MLP neurons of a small language model. Each row is named by its layer, matrix (gate and up: input weights) and neuron, and shows model dimensions 160-287. Each number is 128 + 24 x the weight over its row's rms, rounded and kept within 0 to 255. Numbers have three digits each. A neuron's up and down rows have the sign that makes its largest values positive.
A block is one neuron, or neurons of one layer that tend to fire together. After each block is what it responds to, as a language model described it from the Wikipedia text at the highest values.

L8.gate927:141110106135128137119088105136108129114144172088118118124108133155104097128094140103115113140130077132146143141087124112107129152113136159116075142136124120149133104078137121136130180111116130145111118131141178168137127127113141161088134146139106147125169108141106152135096131102120092104146102085122147179118115097160110133117146120117108149144097154130097194131122137119127157092121
L8.up927:112135087167132176169144151092134156130129124087129189145153130125076120132137154124089099168139150102126109121138162117124187136161153101084096146124153146126144129119128141133117100099136110151145156115088105146120111128125112154126157143151096075105091095132100135153129136137127114096119122130140119122131066135130180141119106103132155143164136114171158122122164169067120088107126
Responds to: Mostly the article "an" (also "an" starting words like anonymity, anime), plus month names in dates within tables, e.g. "| March 30".

L7.gate58:138101158107124100079114150123131136156101111142085135173082116142134100097111154128097109090128148134126139152135098175128104123116152122105116134126136178141135184095091126112113124136095060129117132120126092173159132094062130103128124116090095095123126137158105135137138112100141100102117116116147150111164124104118131153108140076118180121089163128102107158184162143093167148091141
L7.up58:172114145103126060134104140112126084089149165099098104136130080118127082145108114123152113164120090143195126124134119080129148114117151127097139095148136142151119163148086135087126111144118134111131110108107133158120123099106143150160117110142117107093118142110137121130084103121170111155120112167132160082149102151103116128135138126162116091118120159127158119149169100162121161068163
L7.gate127:169074139167101109111085124142142125113141161100144105131117109150126138136146142146103154116155136158119130087068096094141165141141117103125154137147115172082172164111103175110111117108054126103088093121135141169106129117119120151160081128148121134144142129137128098156126119117128117100154101151147174123127062140158134144105112106111105125104113140160109190122110165082167129151141
L7.up127:143112154167113130122131117104139134106118119116153103127108127113131129137186121144155129116108157156183175124154123151083160154107126098139154099149149119083124096109146123088133130174123120154120114131131143136139124132122120160155088136136181136160138127105122126137141091126134173125123114102115112078124114117136139131156153057156139110091137140116096116113093152193147141143127
L7.gate188:106101142128110097130126149111150150136079174148115095110122120154149129128093132120110129140146155133138159115083087134151227151126162146153136123102152112110166146111066110085131108125148112123121116100130176129134126114145085114112074107137122120129139135091123125120143118106122113130137152150106074097136162130087127128099133117166081158144130134155108120102083143134126142104118
L7.up188:115110113112123159148127114081122115156118117113111117144126151114173141129083128099093099117109122121091161128086138077118151127153153119080125073158119119136100142103144122092114142133162154151117135141144124126082148132098189136158167101105163121109127124104135090098136094111118104071116100088157147097106159147113128120139110139116148122085155109121137075160131117128132161145144
L7.gate197:127165140136112072158157084093128128118107151091163157098118146135118097181119112139096135165150118108128124164121111141123175111123166127150083173096120149160114117123130155157106124122127161125110138145127126123099166116132085101133134137151180134146120121132185138089170104127122139116099140188139128163110147119133130131156141135131135101141126106144134119116131122155146169130100
L7.up197:136124108124148099152161135103111099101122135110098144133168161089097104128108149129146150135155155109121119147160150127141182130108103102173094120127134135132116151092165172128107121131141142099131139135120145096153096148130115160078114149117159112104135150078159127166105148148094129140137149174124139130125123134150171141141139159151138110116164121158148117130149122114150121113145
L7.gate367:119109143126140116156208119158141151134136130132146131142116115087113151140143112131122104143128149157107101133117147115103193111146134164130151121094146195102119097123112167105183162158098138145098102137137107129121199118146107100169110126080122139113099127091135154152125119110117130097056145145120130091096088151119129110153146113152144124109116214106145086138147101109079135109127
L7.up367:088090152120117136116138124139111166150126103127148126121122152162113126113163135129149097139123134082109148129121167113113215156120123130137147144086124159143111121093120157121163171164113160157123125136179090118114177122111091138172099143136130150074115134097125117170124171114103091137108125154111122080123121117132141086114156136117114173124133171123158115128132102124136150094104
L7.gate394:129135126162140096174129087127118079136115096118099137095090146167114148123125142148110139148142129153070129102128127115140153121120139105121104139139159100112112090175124160162140098092097111149119098169110121076145152125123134105141174158112161101147116145119124141144134103082114179115163133110120112154090140118121164157130144093139080141164127084136085150094131101115107098122174
L7.up394:128159138144125124110152111156107150071099127112147146116129111123149095160117137146111126142156128124123161118166127108120134088095105117109152133144141125096100115121120135169153091129083129135154127133123105044149135134075119112134140135152150152134108180121162176136136122135142134171078109108119153149160157105115118157103144099150105139117118138140076161116140083107150154110123
L7.gate449:146102150162161129134114122052132106147111120151112124111132147144112094166119115127160113116167143103139138170075150130120096120090166111125114148100096149108105101097114141142148092126093146093121089173182120133109114155126148123137102157132142181108106082145140173109132123122124122074132105118130161119120152107122147129123129119129139156117104152127119089156160103128114182133150
L7.up449:136103128138126104109140134119163126172097129111119156124106114127112123133105042139141088135142100128108133137127117139077141156126167138129099112163113168119172116130113155140162095115100105110129101169168155099130128118079118130143123146187167098113146143092148132108125145136093102140077119103150137119127109121079144152098133171125110179127153135143162120164143144134176145123142
L7.gate468:138144126161140069141093118156165091151140115133076143147154142137137156095129117128172142153182116132126135140128151158114167081123137092147103124103178170107153159120164124053119056136146177150126153131157104143137138123116093101109122126089131121134111126110144118136087148141145135130136117088147152140133090123132116117105113196127147127107126152149116141101144143145103096131138
L7.up468:120111107151181119142145161134107102142127106145134126120113139103169109138134104146110094144132094100204115113140170150105101134165084126105068090118138128116153092110172153103120148146148122132083126145166110096145167134119129132155120125148135146120167074116126122127147121085108120116135157147104105149136109111127110165142119114100158138166145159157110099146140141155083125109138
L7.gate685:156137110132121103136129110119132116127137123091073135131102160112137126121110133126116132143158092180141126114161089134139132139121139119105130097125126089118162115106084170122151113124122115117110152184114108144115163152140117170112125125182159138127132139080151156140099158138138100119150065112160139163103089089110155118141133129167148152112103140133132191138135123140147111085109
L7.up685:112119070122119119102065148102107132157098111108150125123079114151101144128131142097139099138125137151118123117143160132143138151182137139139107102194127090111174157132116146136111110125138130117151144136154101146129131138134130183117114130171107139153117083145139063109110154134139156114132093121140127178139111116155186146145129125137139198133079159164125124145135104111098111094150
L7.gate704:122121160186110111080098126136099103106116123146173168090108109128131076173122126137124103124152123133080096130142137131140121117087079174142117082137087128141110147131103124154114068133123104127096096074145135121134163134104153159119130145123145133167129139137116140103114158136134104105173108134102180149100091134141126155141105130111173126095146131136138104130133145109176152135116
L7.up704:142124124162114115135121147106119145160126155093116107075133089139155166127115105129138111118103116144105100131131145120128108135105117189120097128135096146107162120098115115133144143145155123090121124127085164099123092130116180148123121107173088141118071094097109160144187077141145151158161153145137157120128110132111142136104102132134122099113154103124130104135181128122137088145197
L7.gate727:125128118148123122121114074096118094182093134127129121126091145139140132129143116120137113119154112138102152113141127145164144158141098129130121101147094129094132147147128160122082143142151110141112145114141138131148142146139138107132106154141118162119107116158110109150168129134091096128129111127095149125102111124143134176162131135125145147105181115092117221177150091156157127132141
L7.up727:181135142106126090169123145114118109164145073129084157127122128128123152129158153133114143145138140108142125123129135152132129110097115129147175127164121141139128108121152130143134159119086115145111143148124121138168105138141131147116132095195162146156124112176096106110091154069093111084120129103125129085132147103119134112122132122169113188124161094108140124163176121116113126143143
L7.gate740:154139147087144116124122146132134100135173121125085142150125106141147151161139129180140123113119150157125127131140132157137140087110086133113089120138108164116115118123139115149113164135149131130079093116123157166153109151107081140129111123170116113137130094157117107141126128112121165106141118149087121122133148112108138169130131113138152102151130075103180142159099175167139148121137
L7.up740:155118167126122134086131142094156131160101102115064190115113138110143078134104108137143122154113105131107137133156156155133124092134159133138140149077148156127154169108208169126091158110119122104181126110146145085127132103151131122127145058130148102142094114116166092127103110132107144118118118128129115140119138128151124145126150144159131131140146096115127149127110186130105114117103
L7.gate754:077141117165101174110176068135134171168121151099082151136159133131113145124154149122142152142121143158124127109116084141129115136149144144118120132094116107083123116133122120140111127107155118095126169144132140105092102179114138130150134099185142144172144129162142137086182095126165125106123152106086127122144132126149129114098153121108119129145149113114139162149127138173088150096123
L7.up754:189125146143109106134146123138130100171123128106136094098148089090148151112084125122206132114121082159150103142081114121097117120133095066116082115131127158121108089093075163142144161106148153125177124133117140089134151175111126091149123115110135125140177107101146148096111132139122147127136143131141124159149127128130139121141128186107142132145148099144167126133138121134132116138114
L7.gate804:096119136079160126127130118134135148147091136133174130140103125133134176153125140124139130113134119123160101129150119155109101164111163102081128130102135123151110159113092147109093111102106085158090130115158128117105157123109140164159162119143182131140120124161106107091088135148123104100139127100118202140189133136130144149122169149169167113086137097121127171163131146102136137107146
L7.up804:105160111115121099130115108111176102151125087128148147109098085110124127118155124102144092164162080145114125102151155121138102125115119150092136089109085075129132097113135109190120128132103114125050095109104132136141134150163140116108156107139143142129150152161127107089103147141106103117144156121114174133138093132141174134065093086142147154129155135093095115142138165123148157126138
L7.gate810:136111122112131084155123145127078125161150106124150136134103069136117189148150113129167099108132134128119121095114121137113157114110156123151134166121163138107115148175098155143166149115134155146113116130164161145121118129139132102137186108120064146171112112131151110140111090094169122083132099108132133147082126083089158131121148111137142142138161157148133060148119164187128138148145
L7.up810:167141136108139162109106116107138160155170136077116120139131092086144127104148095153117135114167130154118143146134099092104146142138097118142112137117115162147111115156121147181104113124160085162131090145155116095073139123140097128099140109139128163139105097146166158078136109126132159154087104166153161130112135118096133146149129091123172177106155109139139143138109187138135119161157
L7.gate900:148096069166136107117138136111113128156134142135127121113124107139128096140165093105122154131135157134184167165109115136162114085112107109128144131137126135119121108137117114109136136100148110093141112094098137124129150106084119166126131156144150146114112125144108130121167106147146089143147077158093127122091105173106122121088121097127131112119094130106107147137162095159111111064128
L7.up900:141063144120159133087149147130129094090144111109089147158109154132082096155150096137139113174126131143133104152076142132134100084098108110146108154106151137124138127144076108115164103152123109148100099135123142120123129096059160134164126141125092130138154136145112118116143118143058113105102128152103117110132102142127152126108119141157154109100117098087164121134133133191114124127146
Responds to: Articles and possessive determiners opening a stock phrase after a preposition or verb, e.g. at an early age, came to an end, at the age of, reached its peak.

L7.gate20:132129147141167152166144171134129131152131123125127121122130095137158142159144087095156146148070131164108149130131092139143115117134180157105108111115159164129123124119083149111108120129130128146084140119131094120114076131122113088151140171165126127128089131125133139120105085135067125107141113140108150094140127155131133132120110108244146098074136106152129142098102107139138128092105
L7.up20:125130166171128096108127186108141127167137125093152130107130132100180122107150111153164132108165117091130122133117142082136184138114098122108081156149106164133137163165117107146117164147109149144083143148143170154155103178136162147127123154118120135108151117159094088170156104149091113190091095143137129122110128139122166136139125160166134147105139139122137126164093148143136087136140
L7.gate26:115113106135116129159148106119165114142130134140138130123132137158142183147126117144164146118146142126139134135147099111117097164107109135144112126110123124109128146139106098100130124168088124094131142129098110129157109138136161100147097145106188108156121090147132105144155115098155084132151111151095118093086123135123138149138090133143099116178106164121115123114076158149128119149133
L7.up26:114110139131105096168126140092121161107149103096124166126107133081130164137119165128138122119160151098137127128126132170101116157096091118137111095126127140155171104117138164098154115185085118084113128067139085154103103149147141088114102123115140121151160129103161163140137135150112159129148124146112121069143101174088155162171116155114147107127116158116124122120140122119105148153187
L7.gate98:137112162105079115116179151146149115135155163109131168154107155072082123135093138170131084117155118125114166171158137149118141108111113079185118120091148126159114135151123131153192163136139122133125107136100126109141134127172147129125143120115076131184143141150112181128141093135126166104206120132140151162139160132126100132093158163133086063155117166128106122137136143152156132119090
L7.up98:141102116127101116104138127102165133163131167122164130149093124131114139112111154141126085153136088134137092108147141178092131103132152121140122124178130150129138110093108127130138140118113128158099125151147150174133108076114129108112102125161141133143116106106130112151131118134164106140125143111177145120119130124080139162110134119095143113164181170113131135115125101103135101158099
L7.gate266:124146117182136118111158090115153125098118080155124141107057162143111118110111157101116143168104093110125093152108161126113117092163092140153133118117144135136126113153117126137134118114105156125090130087144133113173125128128155103120188129101143151143128141138117169110127094108115125135172137100102085116132090128144115150084116123104157131136088082093140132125130095156127090163137
L7.up266:122111107141149108145130119088134161080112102101095130131092118102112151103127096126073128180108118147118157122197143123146120157141120098144150172124106124088081134144111139113116115146139128130150129160177142161090117137081126124130150106145096144140120140118134171162130117102132158155136133164092187138145126113140127159147106132141129075149135117134195099134123139147070133128131
L7.gate345:108152110121112155101111125114113156148123129148141134114120117113130159086101113140094091144139133101172129150207159151163144164150100124120109101151137103110096126131123121116145120148146083117135093129142150124071139124143111135119116134127089138129131106129091151168150124119066115103100138123135118141115131127156084133170128172107074102093131129107148140135107157191129126129129
L7.up345:133116123115119134145093162113189173108121179101091145134108147112113091146055103138097115106113141098120121112105132120129125119102141127141123149134110126133074126105096131135149154155132137127108116124120136137075112093136100125106127136145133169138118106127111133087099150096116164094114185114116131107118086137139154090128148111118106146093098148103106129135181121128141139154119
L7.gate360:104108135130090145127134125135121102112143160128146163123133184146070148113108152138115159143152129107133142139132120167162145165163134153116157174110115132126126103138134156128122122105128136134168159131139089142153144093183102121150178090100113119116121119111148099124127137132116151120158099127125171066103090126136184137106159098137120157122149124110149101172106156114116149111178
L7.up360:103130159125161118150139174138136133101142159158128168127116093103143064136132174180121157102133178188128137136119116142099158128135173125152161138103135156107116104095114131134142142149117105132134131117118131127157166125112153111165118131166150106088116129179126134135147106145128133084129090109125142106126125124124158127111120142132136107115113161075168119130126091144116147129098
L7.gate382:145109147135127148115163162115095146122131126123137107147117146139108149131126122121112125122102146158128170175107116057156147137096131118142115136137114144165137153160115158120140104132128115094111107133149143139092090130152157144095078155140130134105166154115101126141158136133100143175136098158110151119136101116156125100104172097232119134117134119099130128135165133161120137086111
L7.up382:123129146123107117165158172138149088138091166168143110193100130140120135168152136144136120137116155098164156119137133072141132146140171082119131105138132173105153136140089127118136113134133142114100126096079102121101150154160126061129097137113159111141116103180127112107141110170137144152153122169125158154118139127164095112115147160177144114135089116120099127086149163130116143075148
L7.gate423:095115122131138151122100163083117081166084187113164157125146087125150130131125119117113132171144086130127108142134112106117155159157149123150159130129154111109128147139126105109096121129145161088089121169119088099129127119146143082143171140134137091104128079100139111112131114120090122113129131173110156094097067123113103135139106141128142162123118111104105086169155141142137089141154
L7.up423:114138104118130111111138153113103110116080168082130092160129134124138131105180137140077132148140125108114095143151122090125098163151127137151115183081159146114134136152158124109160146182126150145091119165124138118145123139119130100144115150172122119085133107095155107102148096137097111140169135164114183119142081124112107104102124137124157148113116152109097121136104148121131107102150
L7.gate446:112141133116122097107136130106134146131163178125123089157120116141131161101109137087117145146138126115159110118147104114161080114150103106127115163119122139134132110151133121129127085189147146109131105120121155139125139128116108107119104112142124125132122143129153128126118141094119119165102159175110191119149102160124082116148111097140143181130138172082145115128100138112065112161103
L7.up446:113130078109097124125134121147109158083126057145135131082153137161171159093087099161137145108119139113132108144136140136181101125127156105109100131103080086101102102140116169115157107131122130183151132144160116162129131134118139153173119131104150160144092161128109146108180140098115127141156108088144119153140106098143126134151143148131143121154134047123100129154146098186151085103157
L7.gate603:103139160145105138173114079189127140104142133156128146088102138107105135122119106105148073142144089086117129165143145072121135139143154121149125140122141137150127118155073113138126112111121134130115122136121137156121135116100144157182139146086136132101134141161170134123121164085141103161127112146094130118098153137120165146143134121144112090124129111154083116116157090121132169108130
L7.up603:136122121140070169117142181192088126133112108121151137108159147168097156148142129117133115111147134051122140106135106117118145115112145096119128120082146159118161097108116056132114133143133116171127106122113124131163062116140107125163123118109100130134155104149141125149145164109138111148139142097122119088124112120064172134141089153156122121124111115133128127128161121156128116143126
L7.gate641:068129172130122115139109169137118163083118129121127140130099141110144132127096107161143126135147122138113123116120110113113107161122139141122177114137125195130109155126166131110071098165084095111108144104141156135135090083113167125114129132127122109126106140165107142133173138161113165105122111159103147125118109134150112145165067145143096143139152124117138123122106116148109151109131
L7.up641:133148114140090143114135107152145183134146113118120178129138141119153203168150155093130135159117128095143121181143161083109127151118113146084104113119098158122127112103158121097124154147156129098132117142094149137174110130122118117092136151113105118138117124077114077147160145104125140137142143112109118115155128109104121159127118133132112155119127152108138111125158115160110126150131
L7.gate802:110121108112161113141101094120132169156095104119091122146138132143071110137152117139095143169146091107118149131105115121101132124110147097145137113082126129150124141095174126091118174138108130191132144159113105079119183129154109125140086107088144098179094118163099105112128115128102118129147109151129152141130130097119142129192141120105153135145093097105138084169131118167155163099152
L7.up802:138092109127100147135082053176141152124092127106131124182130121124147106152062090142107130119112118123135131168139146104132151161181134138115134114136133159124136121133118112159133098098052100159156171111156126153139074132130169132105095130159138063171120133086139169139121078138169141121120147148167134142138148142150104127143168124102111119105131118130127110107141137120127120136138
L7.gate845:078145141105124157137126145127143161151145156134139187132119153140097140156149122123128171144141120088109100157127126088155115094098115219112113147092121152156143134066114128096116103151140127127151142149158146128162110142082120078133151085165136160121150140106138182147136134147117120106133107133114152129087123094139167140085121150137159122139083110152118126158097139155147115109130
L7.up845:092119111111167130179127137089147130159146111173118145136117104156117118145135124139132124122123130068130155098129166110125131056117142101143102154138124139159103127121098126091128114130108152174094111127136142127097112113114132115140107152146143150135160122120168099133121150118111048156147105135089137140128174116124120157087145119102109146140141108134124139126127142135135110072122
L7.gate857:117194151167127117123123126106141140130147145127103112127133190129128134122107119109164110125166126142132100100170116167101135125176103115115113166105104128114133121148110114109135153193121136094169093132122131162134083138165092135177144122118129110131136127136109098123123099156110136100119118124126138102135142128113117095131084147115134142149152162122160122119139129169103096105173
L7.up857:165131168153129106200129161098099158127127144161163131095141057147119118146116148135111132130137153159112147165094097125116120107149108186131128126128174158100108167173134102162104125124118123132117142136121134096133152162110149134129120127156124143112158098130150139123118167133120121127153088092096138134112161106111118150124112128158126113153128202071105119155123103151136138162110
L7.gate1050:093115140162150171132137121174139163108170163130138145135130142143129140130163131086129141128138108158092154178160139093150104117137153149136138122170156143156160103107093097114097117129148106148078124117109160169108169121096137150162116126136101100135127148112130168115132166124145111060151102173152134119174141103139146137122159148093151135152101110119142165147163130144079118114070
L7.up1050:145097121125123098109122089107104111118107143152125129144112147152095111116139170106127130140140081132170122126097127144124156108112156107191157094128132142103155175167140157142132184125107120092149157152120135125149122146105135055141137091109125101112096126128137116152176143128123125137111149124131157153111092119126122138115154133126084138141148071094164069154117151165137109176141
L7.gate1064:139123132176147134164123148084108151131112116138110094096115146109141149114151114138105151128126127129117153082149135141123148116145105095140112121122114125155102090105119133125122135164126150128100123152146149097160149137135137168101117111120072147148145099159132190121139136121121093147193103096107160124159118145149108126129114114098110121179118103099144102111135098158132151121143
L7.up1064:156151129143130121141139144120128129076145107158143129154112118124141134119114108150123122138126153128113163118116118191131154124144117094203121090181087082137126126103128136136098117095117152094108115138165128115129149114125156110096121146111144121131111121128100142137130151136116148113094124088108118120180108145153160124117132153093136145122127096103149116147120114110132113075155
Responds to: Commas and colons right after digits (4,000, 15:00, 0:06), month names after day numbers, and past participles before "by" (followed by).

L6.gate277:142154132138098110120077115147119090160133129138154164147153130139116164181108077132128139122106154152088128142169146103140172155164185104157152122146143110091121150129125122136153121127128119151091104140153112126108141129134113140105112133134111100127117105110121122094141078140154122134152151189123116112093122177169120150118110144123133133137122125157109114131177115134099106098119
L6.up277:107136105130077095129113136094126122154147105134116086120139137159137143119112130134095169106135123126138129128149105132123109133149158179117099126118142122132116136104096128127123114152157128097093117133084147136155129142179090142090068189141104105134176128088100156131142123150146151133116167097139100148124146062135147152105132155165128147145163114116125175112159153128127159137088
L6.gate320:109146108115185107122130164151136115114113156113111127135133111126101130148143089113124094146121139117121125124148135153092123145128164103124083162156153120147151150106106111053103129103114141098129140140114175166117116158075142158085107117082089138119182098106096156137114136117135133097160123127144110156161146168118113165116143125129134157145117159128115169101122142167096089139115
L6.up320:094145114142138142148158126153137131108130110085114092136136124123133154136148146138114073193121139119163133158096174089132126142105124132113136174126105167096146081101145126122127125138104155183110172119129129161126114131122154152109162127143069128124127097118146161122143139135156135131156112097116171132119130135108124138106158173125127155166143136150126151113132147118094108156151
L6.gate394:105153142100116168115116171104126144114131117142103110130167143136096112123124134142167106126121125122113115129108122103136161127104119120092140132138125115110147165106126157117144129076126124121121127106151135147095142158136130098125102141150121120156128125183143170113116088112134142082189162131125114135094112097154163154135148128118162155130109143150171183126087124115090150139175
L6.up394:153157148093123149122142174126137117111137081160129118102098200108143132155140175148116113184094131102118163136135125142141149113144160142097097118147127123135131127107125111112152147119130158110132146114127119128150159133132132134127110115118174133116127134099138089116107114137129149130133104144170166129091102142157143094134148140099149137177133123134094143155164162140126157103139
L6.gate537:110120121126177085131125105149123129156079141082169112129119173110106127144104117125160126096105154149111135171134121198146143104141115101120094133111114134133138164141124122106137157139157125128161156126104125116150114111135139110121108155099135097137070145109128133134147093135122151115116136121120177115142095161139110131117125146133118160133132143167143123153107123135156169137130
L6.up537:112138078167109135087157097149161130121162166109126142128083082107134166167131125083158174126135108180153088113125126137150106133166149122136082112135165123115144107137159107143108137133117122154102104120122121168098186142127161105107120111129168091118119154097150099122083122111168161139157103123126105112144125113077102083143140165117143115138102160107123123145122112127117142143106
Responds to: Articles, mostly an and also a or the, starting a noun phrase after a preposition, comma, or quote mark, such as at an intersection, adopted by an old couple.

L6.gate346:080178128134120127110098094094123111178159122112112136103117135099125135110129135142119118130104118125123093166156156127168129176152127127137161113099139162086131125145146113119096165128123150120127109117109108106156089123108137083160088118120125105097135131158124122111140125144151174152147112156098133151140096103157145122138141138089115175098140123135108138180138137162132102102124
L6.up346:135111147125111108150120140127124134096075107129112095145137140094102135132147175117123152123160116166139108131134140158143150121135159140109172166146141127112175101123136119156146079106140139129107100138152131172129117139124135125130103124110097114111101136153115118149165109113141109142125130144095143137147151057140148156158139132143103140161107188146131152162113124097144110105162
L6.gate987:145148168134154114139124102110145133157136125149160143160120126146158122108154117159112159137121114152148138151135134119166138129123149139115137104152082146146154119143113100115114121135107155094103120129102147104113094134102157051113150164155104096121152138164097132116109140135157151112132154119157160187094122123125136143100144063150132156155144156084172104166130152109144125104139
L6.up987:126164121132131108095111118157164146106113202179163104123109085144161123126154081145094148128087158113147112138110064125109114129121160130130154099106120156095104115156122122114114117111088113123119138101105120090123119124086145113088164128137124084128118097119124147089133145138127125126115147114155133145125134104142098156136145097134114177137111189140157086178171119144128119154135
L6.gate1043:107114146135156130156111119153083098168123144121148116100161114139079097178107090119164137145116103147096135137114152150177140157136135117151107144152134138176143112125165142157097147135172186109165147153122132126078093130146158138137138123090151118119141131113086118132158125150142145139138121179119144100131145134127115129118126126082156141161166116122180118171136131147125118113113
L6.up1043:091137152139116142206161153159129109136107155151149121145113109145148128142158130136150131131162116111153120153154110097144184088148125124140117158149128126116125087150110186132122164121108182124138089162112091124139112076122138158109120145174157120134132120108124104109119091149124155090127131121158155146084129181096084132082118104166110104121132128120123144142124121123126140131104
L6.gate1050:106140139104126119193088130115119133170113145166127156134143167157130164138141122129113138153099102087128113128118114106168099131107158107148137118170125150169147102144156108068160083155117139105109110108081172087150083098101134139136138162146131154124141144115099127090098154105148146136119119125137164109110120119104077119143125088085099152127114106113148121138104100159142148105131
L6.up1050:096144139098186102156127072076161151152109122126151162162121110154135103140136110147173128132128141133115161151156126135165121141107133143128112099115167139137152122130137084111153132137100157158144176119143119149153113128076156130187177141101182109134132120165137136121172107104144135150139138131114157132092117117138116129138136126085119158134116140125146079146125090129088082097134
Responds to: Commas ending a complete clause that closes on a name, number or noun, before an added phrase such as which, who, where, including.